Part of a small language model's weights.
Size: 2 heads of 96, MLP 512 GeGLU, vocabulary 2048, 5.71M parameters.
Architecture: LayerNorm before and after each block, normalized queries and keys, capped logits.
Training: a variant of Muon for these matrices, 12110 steps.
MLP neurons of a small language model. Each row is named by its layer, matrix (gate and up: input weights) and neuron, and shows model dimensions 64-191. Each number is 128 + 32 x the weight over its row's rms, rounded and kept within 0 to 255. Numbers have three digits each. A neuron's up and down rows have the sign that makes its largest values positive.
A block is one neuron, or neurons of one layer that tend to fire together. After each block is what it responds to, as a language model described it from the Wikipedia text at the highest values.

L7.gate142:149122176150110092087061135117062072148115152083153134111083109126109095177134087135153111129087130086116097088105117156078201123170156108119175094149176108144100195171143157130144109190153142074154177171126186113073096156152094127080171120087162108083066123115075157178115164118085157157115190087118124081130093130127118139107149187124093152113173165201148137125139128176132169141116
L7.up142:155086077062109117089175176128129127114114174083145092122100095146105146107117102126101070096135179106151198093056125149138120108141143148172180160179139126142194085167115157119088088130113112086120095134178157119166112141112143152099070122141095112135151080113127109156067112120155131130085172137145133144104105123174142117135114106092168115090073141091140123109135168140153123081212
Responds to: The first two digits of a year (19, 17, 18) after a date, month, or "in", e.g. March 1954, in 1969, the 1950s.

L7.gate505:158134154104087118087139152164219102162146151155127146174131151158153138114110141178161065144103135129099124136148072164121112145156120101192113131128147140057095162045110130117096084111160133147151126195134083170115167127115119103119056108157139138122092169176130135139168076113176161181095181087144105132186150123119156166082096076110098110133095134189201150082185087164114129126123
L7.up505:159066109106106153102113116148180134162165162103119162094121114110187108128124122165164100139072118137137091074143073156207103122133113098141136175092124135061106122041196059164132171112181080162160148094130136125169157134190075135099053175121184157083148159136105085113143101143161086115159091155164156135135085110144107142125102096122172148126095126117106113124103100142155113151107
Responds to: Newline tokens that end a row of a pipe-delimited table, right after the closing " |" and before the next row's "|" or "|---|".

L9.gate4:124141120085117116120120128130098097127145104077103190070186152154137122121101125142191128096144098133155184111046126192206120101109166140173120159085139096117157183179181116113111150056140055107133190179110109148095115127134133102138178178077138151175136146132130120135117139182092140143134153167132155140116145135149079055168125163117178172142125095146182122078106126144171102066131
L9.up4:129081090150210154105131114116145129107128150186107136095100141167128082098141144206107160147140112169146141106119068151158108150066079114167130133048131102163138127148117103115100119090200130147139090144114110158088121060138072095139157145121156165150116125137105135112159127123100203167125164156097112118100117038127147135111117114191181096160094115118153164127119133121112174094154
L9.gate10:143143074084152169170119084115129083174107148177160103149211136121201132162094096106153079113134094192117077092154121169130183158153133172157107161109131189092168164111152129171096090103172113085048134093114051114113167139110117131138106134167198127117100085180131153137112106127146105117151124150152160145154126100078173073074115108112114129109066111138144143142172131111164167164114
L9.up10:119117185136126107103102164126156145068199151130149173130164121161136114161140119153099146116068160087124119083071116096163141144128184113164075127109115139093104152091167149119035121102095107149196176208146169075140128098148159110082110146154144146118109151158109122098112143136122149099127143163172164126122127103105115112132116142068099145153137166126163166028171097072108035095122
L9.gate31:178184104114079072099109108140136115172084106118151125160111131094186186159100087141142123121102146101092063133105162130157050132118133120144181116120166112194163100191138133074104141117140121154157160130210177136129108104131100105109139118173194112130099136206116162130156124148109137182094150138157133106125112115120160147087074158133125105174105142148141162139113145075133109122119
L9.up31:134154146112159140140128117081142124109094172145110084210132094204151057070146121101146180140139182152152069052156114155161161161117104142140166103144094143126055126090136124134125161109173114178092122137111102153078089092091056092149133124129038163160091141124138124160131109169105129106157103084088136128161070083106118122130122114131066080122156135116131093129152149070105085113149
L9.gate66:104123072129163169063085105111117143131153123128167115098158113148179175153147121147165151125118091176109124151095137151140144169137153130150145160154142105162184143135109076153117130126123166138069142157147085159122109175058087126106019136120138110088176203126090085148127154118131157122141147158097121089100170133109111110100101123138096090142140201162135130133148173101052131201098
L9.up66:162142095162055088125141088143144085121153165080131080109128174182134136104188119133133121132101113159202117129188102091171176176158155088134119097186117156086172089143103112141118046190131114152092157171176115125133088123111121143148140101147121124179099145091134121099111128129185140088113129143129157159114115123116092195143089097120087155078112149033121141136074087073181107185150
L9.gate67:047136081153121166095143137076147174146101113137102108162118191119131185125139112158115176150111099129076091129116153119158217157166092125081140122113097082189148133141033124106102103163143086103144112185107159189206149128062071100136138145117164131098071145160091156108100188137089190177137118114154099127095136104112148137087122083167148103105170177093130113129120111084063122151128
L9.up67:104128156114148136109118152106119104194119100166097156083139188149130146108153136151123126084165134123085121095104160085164122180149098175085104140081209122143126097082086184139120089122112110145162118020153155150167164131127155084085184167105143130142101096139174124119144142171112124097160147053156084117102111130090184181121187133115129107149165120125138151176107137121126095147139
L9.gate106:141133130123151083157140092099127156117117144092107148134130100141123142090064055168110143150131152081133105080136121187118153120064115175117130107154151151115144126142124065099127093142109099129082122066093165137160144156088166130139177147094131250141100183176081145163134097085186165165168203094122090157114123149130123098126129067125123108151140157107120128131119150129185121125114
L9.up106:077160067129158126116125176135152090121147138110115171152080098108155137139160160047101098061143126128082082105172146157228151171159162124117147158094183159104151156115134078183156101117187109134122149137181092123086155184117152126096136089110144145131168070143111174109160128138091100085165130106121114143128144095015158097150134109133134063130136130114149138168192112122158130147090
L9.gate129:109158154111105196124149119081146121109142092082085148119176143206145107163102111174157085136069108149157185125074052145148170107125181101091122144100154125131144126124166113090115105138188086100120115076093109071153105150097158071127170141131147161161091071119194129129170196149110130060147069147094105100139164092169141223152152143141123126145140096087086179156151122076132138109143
L9.up129:120152122145050086145133072141160152158106107131134091163160095132090164120167176148139145089102104150156186203111112121102097047116156080170153127133138113106160136082114120161084060116158085145143167161143154072143168112164147148142081196128143138133156098126127184123190107146180186110173096148102057135092184114157144131133136170093089129121142147107126118097127116134106155099121
L9.gate143:098144148128139186165195165148126101149108118148105199162065152083146156120156112153132159112138170146136139154133113117114127191184138108095145104132149137089107123102155135108114151122138090116164094205129122105083086201110049119164094107137144099157148112193181077142137127124094118142121189158145082132133092139097160126106137150133113097103128116101124159104137188099172144160064
L9.up143:137134093053103174087138100120159216142149128135089178182109110144069117138106110089120147146132119095121108148173138141118096149158117073129109188137086136115174088146064076130107139136063151137079121123115120103133135176163156158148068085208118121146114126135127136152082148166150100115136115186091167104082134081094123121115129120146147170187199182104111151097135166104121146088117
L9.gate176:144121168152114157074105115095106130153171157121110150167124148090177151110124024165117154104111107136185171127127109105153112171139165164119137142138156134120107185093153131120166110130142044059119160106105163120148160161165085143143098133136155153129112168149145165142075122150137119165132213102071068133079133127170139182122089113089105143151146177149073128113071104109131136086139
L9.up176:157073119140112161169112170112147173149108096151121131028176106079116112163129172131171051068075149143196188132097139166195151140120136143098077120145106100177146115135100137154180177144119068138093127174125144144145089142135170122109127188189115151169162161112141119141117149082059148089135121185142075132141094138108113157095144136135104108059120131153090115106081113154126080176116
L9.gate273:134112157077127130186154129193117117126121110080123142094105176135126144124152134174081072165165132063152178083134143109146116130115141137154098108083113110154127091081104072102131092120180145100169138181142109114145159142073098081148130122133150122116153117110117130146165090167099116079101133098107216160143142129044115130161142092116109100145139184146130152088194109116107124168178
L9.up273:148133124094129114141163091098136146099153068173120118117176170112129148116102193137101122160121149136152095119147115116094172132116200081147102148153138050205130125090080102096144182106167133199114122135093158093107079078122096160113076180095159129108105117108115117043178128142144168092070146127147072120110151102169092071096138120117143137145064081114094089143078137165202104163116
L9.gate298:148127145085099155066069108148088136128154135065120140103137104165132150059098149141184179149130141077112157091155136111117137084144076090165144163082125131124120131148094186134128090161114075125154187160145150113100141166132136134127163168150109127110112073110174117164131198131127107121164121139140136154109170095147175199102125161075209129106147122094116130119146030136108138079174
L9.up298:184109106163147154160124161135194130154103131150127152128113106138105142147060158126123108134131125146132146150176130092118121181110151128116096123080115183152106107118166148125044145075065119154104109137108143081134090126130159124098106102133091102089102154231148158146116087110193146137165151104146146067189074115075150150131132160136116161076122092086190175124124137173115119166130
L9.gate309:102118127095150127167100103128148115084137181123154111191112181151136197142095178166144148111102229130218088130094098076143167171168101058121135094094134150190141075139103164105081112122181102109147129145150149094162065073139159143109112134176055128102148115131116127133068129138141196184162121100096103092163122125180146136154147103132139117128110172081159166103118093153093161134052
L9.up309:161092128081150039137114161185127149121147126093129214130113121146144164090108169150149079138132113128126093156168081124143188154128052127155143055137104142123108121090134071090115154104148130126113150175193109163148124101156160135172118104126139178172126086161134097148109100087157136134131128096152147112099112126150082124098212078171100111156090120126204138192078135139140199159143
L9.gate361:174132077118099104157179091058131138131106140041134142129123050146162151178086065131098085084155137164131184119117142109167102084157163151150119155101102139164149126129067128144161112108064111164076148168081206100092145149154122095095114138110132190134190133177115170174108148166102141095089184145137132179110125135132142104104099112087103136129101086150124117094093100157140184129133
L9.up361:155103169134150164180141161094130118066117112118120122133104062125165145165124088095118124067072166151162116106111111186178138173145176090090099148192080166123124066145126132124158124149138084124088144117058070138018096140146143105136100154142144150161097120177106143124114150130127182133164131147087109136142097149147137141090068148109158133121093140132193094086089209177104054135134
L9.gate391:187141114125127107122114151157143100178163124085106120181120074084170150159118081164102150142126185135141157126146135145173077121191148115160165124088148203168104142178105083144195074101169100110111143119113075154134096097138137157093095098126175156114125098105153170166153106070091133153166132098107116127122095139137126187155123102168106067184141060099174159139119111119130117078108
L9.up391:093142140133177137151082088127154093104166116103161154088118107147075145154090143124146104113062069143150143123162140189089115120175161130136108098150136147170147146130102133084120151139128112125127103181083129178161166101112148159133152116161152156062156206180174095132132089131121120075124142109156128103118125172217111125106126138121124091096098121098173090136201115141143123052104
L9.gate475:117126135086148135131116124101133188093102169102165152150122155145096175097122120162093156156124124146098115160104108102121113130139083128134187148155102105142135183118099083113169132170152090085142122140038105130147148130133097121059106170129095071228084195185104135131052106098106121112142104174145103156110108081119127133026108123161142166118112117170103125119120143155116136088149
L9.up475:107139148135122108147120081073140120091128156095193122154158139143138159152158141174064108161180192119149152208190124186107077103175077106169119165101106129165118090106105091141127103133095071107181114112148067129116155137105133177135148146133135110159177074162136117176134109139184152102158157135147124159157098124096091133063150164091102113163095085122114106181117053096115132088193
L9.gate484:118097132103146113113119115156130113104145104168190180132179103122191129073138092154113180093168094114146134175134102098133140098154108128097146120078156152113114167059195135166068064071186092178105146157111104101117122170126115098137077143173127157109093080120115125158099100110071185067103146082131100079126098084078167156168164152124172053149134084110144132146169125130121089145111
L9.up484:128094127109133143112110110177074162139126123099130184118118075089143098124121072181163116143087156152157115144124161157172162126114155081061141189052153105111178148110192109193107130095168103065129126216114164122133147175137126136086150109091087042151128160136135148135059125140130210152165099176105146120073191149087136169077079121126143119126127127094173139116076154145153156124149
Responds to: Newline right after the end of a bullet-list item or table row, most strongly between dash bullet lines in lists such as publications, awards or career posts.

L3.gate260:152129091058095131185070133130143187152130166116148153179129135102127113083101134147096139110060121136127098143121121122107146152086138169151091177108147100107124123101143149146126196127163161142192097107079090118091120162077129106122126136116143155152134213105077126216083172099171026174074159120113110103106090143121138111178126128168126101087206190115108129155124126115090110120146
L3.up260:141119108084078122193102117114143167141096086115122166153153158089160113149056124163096174101072106089090088111145125123131161157132138107184131178120102171124075131103107146144171138093143174116179143117089159145096082120134140069112102133116149098132162137128114085182092172152184107144065196097114122097134081113090128134168161153123094138099131146085093103191125110070116125114102
L3.gate300:114149158071135145123084061177081092138095115162163089170130150133143101137103151121139125134123055108121156129172078197173158113108085150094097116112151126128120118117195097117075099139164141122111096126105087111162074143122117106121109159152134107140118155136093140135127176096087151092147115020170158143078135122051147153123186127195076127163144132156106198098109166067080107117128
L3.up300:106149159107138126135156082073144148108168090140206172136151112173169187116136099160128136116112087138143111148152154083101066129131055098144087137118095122108150131174111096170095132122144105131135109134166127109159172104096111067092176076121130104161129157109055124113129153099130147153110139172123089108132102152122086125057096106136086109063160179099138101160108105162104080177160
L3.gate362:146118125090079148174115172104136129087142105113094116143117053076116081101138113197086148064143151136101166146140117085123129146144119096080150161173169183115148150122120117140175141113124164109223118105168101120095133150069173086140188092139068173125132146097136161154122143079120120099055126122141169125148151165143082113119139062111187084149134134068140157111123112062059125124100
L3.up362:136112130083180117098115159135072148118083173071078151148169078135129144138135163090113141118134144157076145150133161121181056170090145164070126072141150114168148077097100150164183159087136163113195117096152080130119145134101173107068136110049099120142177136078086163097150129117100171155110087158099172088124169140118144170117139142172159094106132158180170166156115124135133127135100
L3.gate402:145136136084044140084107152151139082125113217106143094120168131137125147147194127139135088147120153153070118113148099126135096096101108143127119126096105160087210164133154182155136119135125124063091167138113122110169127199103140091122107092100100099118118084144072163063146136119143127127108080091104136132166137139142119135103103153157123168063169098090117128160063149097107117180117
L3.up402:117077126094115169147122134085150105121205137091141160158187192103127086166162086109146135146173059115090159079119210083120138138116126154151158149112128112115119099109100106102106068112145097111180106158085096084118147110107177117103095137079179132138147131090075136151132109119152168168149160194114111139111131117136078166142154174112110083109178121130143168096051142110138160185153
Responds to: Newline tokens ending a row of a pipe-delimited Wikipedia table, right after the closing |, as in sports stats, lists and election results; occasionally after ; in chemical identifier lists.

L9.gate32:184166191128140114071134106127098124109156091101096150096109107156115118098122150133184114166177172087130172141153101151131141061129123090087123125102166086135203141099126211161113153123140082086042096141157134062127136140126173082105175114212124120155158100151119083122189133128089121175164130175119179108164076172124118101145082088134069113125106080167132158087105139112108130141114
L9.up32:154114112090130053149119117077158126144167124136065112158191180164106113193124134060111121123197096146167060161060139149102141107090113119136146130200169157107153178130076179080134136141126119143148100137174132138118085073103094144085142130123116113094176083135167085177156102193130083079168147103082127149106105161146156111102093104082177164077127130156119161103047138151077146107145
L9.gate45:133132089160089109179102072139133100132188087134132114164112180186116115121131115122139180128137130129114073202138076145095140119105138155095126128145153110129145169156076134114134110135156078105090108160126142170156129124137103115126136140127185118152149120170059134078123138107087132141135155127108168099110171115076132116170094065083171121132184112132096163142053091154137177162158
L9.up45:193106139154160160191140145159087121117132107100112100126164175157129186130115134217107116113131112104149147146089062166092151103111142204100113149156134112115122179100082098138134125117112104132117116098125089108125147107148146075151119144113112116109105106097122129091071153099121155123111149162127195139162091110127190093086213154113123161077116132152160209129090117148138142066160
L9.gate88:103144071086102123146106136148087112045142136164157140121127151156117159128092191145140107101118144115116146133140169154136074121170188087099095124142059145157164100115090104093090072151124095187137140118108173117116147144135146140130146181123136098189147136167127090154141141143115105126129095102101128097099105098141144163087105158085100121114170141122123095126154161137076141119069
L9.up88:162085083160107081075128161131112125105151144068132124108119112149163184128136115098235136068074129095169136084137094153156108173103119135127100185096109130157134126130139140133128090144134085130144175129140154077149134137211090147121116179111135185162133103107120058125141117173066045109159136103057164129076177174104153139163101093136141105072164104159072134170106125163091129157106
L9.gate160:156146136164076124134141106170089080126124138106089119101045101113139121171190127134114133070132139150193149106066134115103143091093112139147100105119080174108140071105140156143112115165192171157164152163117155103142133133160157134146196117130119148157167129144098139138143177118146197110183151110123186077061112163150095170104059142089159107116127096176080188120146091198135123131115
L9.up160:082149135090131142107172155114026141074086074140138135113083197094095116137108147145129112178108154185186173108161091117144121147179114177079183149093102142158187147076147095127126147114120163101130144128127105098147120139083101152100099098125098128149120164069162111153155081128138171122120159103133237085159172141087082056083114100114154190131101118133099129112126141132155105099138
L9.gate229:156115162140156084198122129058088133056115109129142186013122168134102092121150162149136193038089088127115128109141053195099097117127123138133143095134123149129084105150155098094095110139106123123129080129093157124068108125121143148078166128141100144124196105156160121155127175143207117161087116103116140065166101124072097153119175136112103094121154129131165119151155112122114086173125
L9.up229:146122145100108130112142097147123112109142150103181160056120118119121137154121144198119084124116113131144122101111164155126087141149150104157136157129081132117156069147159096206164070162072064166133113105074124184110133131127144136097162162171131197173136151102033134142176140154130096129139150128089144151127119123104092096157106146127192116080094133147110139172145089144070119172137
L9.gate237:170129175189150120131133082084147120129118136122044150142170116191104079106157124191067147068161141114128162093146125162108142187124139163089129106100184175135151149113123089035162083117204099111135144100148151119135173066156114107124091214188155159154110142153104131074131092135088202068171122136142140127152153096124086104100140131128183132133146104180125145099139158155126156140071
L9.up237:148168127096148078144145141110084163150194137099190112093095108114121150111093148124111130115140152045184049148162106056124116140116168106051160137111151182097105137114103113114103174103061096113135135130128149134070184196112173151135128104162137104209132146127118130103091118084122077172111138156125093098120090166091089129129146129080144107101139165125133140134142094116172133167155
L9.gate238:110112144139169157124045105100172109120117091130162116138121179145177105111168097163113115178144122137139136091097068142120115110086072164148131112116105093088118094160135067130146111152139097075153126114158131100143127095127169124050099161126136122099150120137079090076162144158177103086130150163178089174142095159048045164157135158158106129122198157201085049158164107164163135101183
L9.up238:139077157115168130103089094130116154145123145106094086108135151159100137087102083130136155121136161158145211143154131129121133137154168076104101147135103143145072121172147123061165108117117122084071183039160094122111123208163113141090122136106093154170152176133123162117143146046073137095118184108128111106102102102156101197142126168105080120120133222210136137144140103123128119081112
L9.gate259:161121152117186138189101144147135139122104109119144125094167111110156185159194086114134155117088149175125097149122103151143133123123138119104112152120112202115144079144180124182112115124143097102126128077131118150102099070121098072071144111091154116154083128135101166148158141142077147095137152145107131179146106105073147077113091160100111153119175133115164067149097157203107160192173
L9.up259:107108145134109085147150148039096124143118162093099091168100118110175167141083131094129091100150133104125139163134113139168149103111118127126100092143170119157171125149137131150179073127138147126115034119108074104108061106084148119104157162112082140132136124144118130112105172115153127182121162139098160142187165147178084110124140117170167104113155156187094123120097099167141106179115
L9.gate276:151131143112074106090155113164086127210091127086129170062197166168155125184117108159161132138103162078103152116172148163094162116178159110070122149124137146170156092127105086113143134122173099136087117075169177113156148169151135087135123189142115101127097149081122166127117157129122141128151096089123085121146131024099166135170117148089149118139121143178140052114135188138137148092173
L9.up276:103161085124108151139085111164163154127150148120127078166177176130095131078097089158165095098096156148165127088141101177148098185149153159132074126080115141099120174108125137083118131165103140155066097146121109142094117172127127182131157126069060165131143098180178068147115186214099128167194099148146093120106099105136096130073126105115126162153092120170133082134118169152109127111158
L9.gate291:112117073110107142181112124097083186145098157181142173116151110150126158144127137158151091157070168172075104124149116131155115111155164138163116112097100177102119102157205074130138137128169111079071120167103131190153101100121144076118123145110086118111133109075132122178091123122095088175137129162132141080129091155119185092140131156082129128087093114140130133111140131143165152188190
L9.up291:185067145146135173160111117116137112125156132073216165128149148114119123118128102150125165101150077182064093048127193163134111123146081106129173077134113193110115062101146131101106191084125124113153175163098109110122168139152175095145181119093179147126138141138083139162165093100137097142105095125113077084143168151048095141088069053101106141123058167147139093116149130146153149173151
L9.gate316:169140140137127047180131170130104067085154086170191135116132114195109149158182115123101137102152103082105137135109107220067169166099111145146114087183137169126143037094099102067144144131163113091160097142087143068119128184118125127138161088106161152137176179114138094099139078122090142101125143109139121106135151089100094148112200158097108123114143076167142110147162128143105148132153
L9.up316:115081126147143154133156121160086151069136136125102152084124170164099180112146096133131115119106069095101150132080122160083130157103121160110142118120126140140132110130121085105099109132103180106069141087149202134174085168168144130122113185165159090170090130134123145165123096098092126178124143140114204096167147099171140136194150131101166120142161097161144171171139061097126137098155
L9.gate365:121091121154139099162151161131127083021106121124171137179076132173169136140127084135154142149127184139072135141128111100110134069147106156124109177104172157107118082109172159174169113121079099138122138141196134124091065115081109071132180163170117114165144156150139142105157135168117090192099157104122103119190133145112102118107090157102101087208113098181076096065124144112159140144169
L9.up365:146122102127148140138109104113138175119161114058150123131128168180125115129119130158182132138163132103180151197126154126111115171055120133130110115108083113142102100115084139145114096167140085077178105204128115093113113130159093090099098088121179162136160170162083085085122118139146121142171139159164177130169200138080061098094106096121132154184139033122126151115115036121178111139116
L9.gate446:132129138151141115174123136120122146135116189174116129092151184141178133117134073132093153141072149140155113118068137114137062128146131141117128153142146134119043151101116106118109117109157141164107133094143109104165129124094135106087191177100113161138181170127133125117181166116171128136144112144162119137102157149078052145080131168115133127156117110167139133164087169140114135113094
L9.up446:109195136132121133139076098155122106153112128120145124143170123152129097148146082157135155129152172189122142092116111147130159147102177110136135177170112150143148048149144151183131091118098065104078178114167106124146061134118138140069103139133127169110151118138123094072105133160098134083085125131121145092109139180118104083093190084113143161104131161167134240152105131148096078123148
L9.gate450:132104209149107123105069114091177102102178152135193149111146142113095189132202096124122136146120141191136149115152096157118172150078136144141146169146122107145142132133155133100073100117172152134113099124075122146066146152081131129165100131176155141185133136139098085104127134140099153144118106177136118120103075135152126118101161120067161087145154185141114090141136146096135134158104
L9.up450:097127137164075103075161153102134202114137121171130132108092087127122128126154157151151200087158110130155158136187128108182131141130146129136086168147090118147119131180172166141164154071135085166106086078134129184076113149086131133105121168158111147173110102116114189140116102138151201111103150179131115123107157134118098125128119078126135084151147166110097149121196133079151172175117
L9.gate459:166146096170149097043175123113134172096146142158156089134123162126101074131178135122114063089069082192138098096162107163133129133142129099078228140164142100111141095127092109143124104108117090137140117094112133130127144118138116113128153175120093140072126124146060169158135127116157136095045105153162121086147184068166147111091151136102154126140135065087124091165141098108112119117127
L9.up459:121115180119145162175100141147153133166123085110176128115081154152115117130136109199168111137165148098144176109123169151130119074165078053144058118158112164068163144112149118117126085167123127058097178197174097132122155089083128135103140105125136165207141091104123124120082113148125219144077108109136140084128156161174102086106118153075126135124133156139156070152098147143107126117160
L9.gate461:132133112110139131101168197110183136109145099125098119105178140141119091141131149105156150151102111127129104049126152062111107136188156162107077134147153182212167130107114103144093090100120143113163104123159113092134185161150117075142123107156168085172140097082070125173143125159141146141217157108116167108123113152150097131117102151145067110098116144108095144138137142147122161106137
L9.up461:176100119117126147133142133125113085164132171118115118143154077124111143147185193160114081072191145150120217080154110127138160084121121152133074120120155140142142157074108112117143103154144144113145149184118172078125112121111116138089128127178145112164085140055132137146086058135121064157156157153121149111112141128131046099131095127130101101129083187117075109087149117124101173089172
Responds to: The century piece of a four-digit year, mostly 19 (also 18, 17), after in, a comma or parenthesis: in 1955, (1999–2003).

L3.gate97:156130141126109074124047084108159075111115130150182178087255082182117151172135140090102106099114059108127122133119177126133122128139122165087136158117165148142152140159093183124151211162153160105171138134137124084105160077127100096126173107136060171111142130136108130137144083100146152116133103100133136128141164191076121150146105151101141147119113078076121108151119080078095147111170
L3.up97:116125133124091137171130162089198126148161062157109113125149129164134136154092188111073139150052152174118141150154098101142122121197077079178148128135134179120119139165127143106133128105146118107127113108127166098129143135171090148127141126120098175159158095089077148149084177181120180103164199193104132111097063102132123122117147154113077130119104107114142136106143146110088061114102
L3.gate170:167177092116094161179077077162140131126085120148110141141077153140156111176154102139136154116110117140058123175156110107104100201124100136139061164095127152136175125156154104160107143124191108086101188112087135115156170138158141139096097118090078189128184180136018137178156121107113105131124119135110101097150115146153085126099118132126098131153124106144129127101098121115103115100114
L3.up170:209184064129092122115115173087107115175097046132128174128127115147173138111081154151099139170126097202023156116150135115168124122151093123151108124117097151130120111154143142167102107146118110072100112121148168149145166181128126092089123163132131151150155142153080133135133079099184079116193111110096111163141152148185133120128138192113125142144113108117120122127171126120132113115114
L3.gate179:097149154110074072111112137122107116211190140170128104102159139186197108107140135127071170157126130169112167155155100151161145132121080104136164146089096126148124082159085126104112160122123091100147142125080114093138113162069122150136155116097127108088140107060139087113145125180158136150142113172098066112217168088149114104126089133157121155165112098108235126152142125145137093140129
L3.up179:112180165136067074147114179128116092163126120195120171101189156166148156110063082116116128119078170169089115159157120132191076158117111138100137163114104138150151095154155120135199126145127085117136123124070140102116137130143153076103144121104091144099104165109101108123159132183152121125121098172115099146200179119128094112159105111136144102153099157116207119138150127121160120144164
L3.gate294:153099192106109129109079094077085121151161085152120139132115074143109133108160124150124147128111164110152083175158055114132115137132162109203173140083136095166087114137077110060139131210143171117201151107081123115124146109158141072174147146135108164118122127148154099104091140116221093147065088144054147110132086143100053121154185108086151122126127153167094122140168131107149163166147
L3.up294:149177125096146104123082136115128082163155143134112119147124108140109150077134122101098109096132092202094146108065153111156152074140129146089148092155118182089123105155182099104162088172097141152133111186053131182148191132110080178142068094102134127126154125125101098171199125186137128130142151031138140098159095096122134131158111206141147074174128143137158141120165130140122136130108
Responds to: First number token of a four-digit year, mostly 19 or 18, after in, a comma or a table bar, as in In 19|69 or Wagner, 19|12; also other leading number pieces.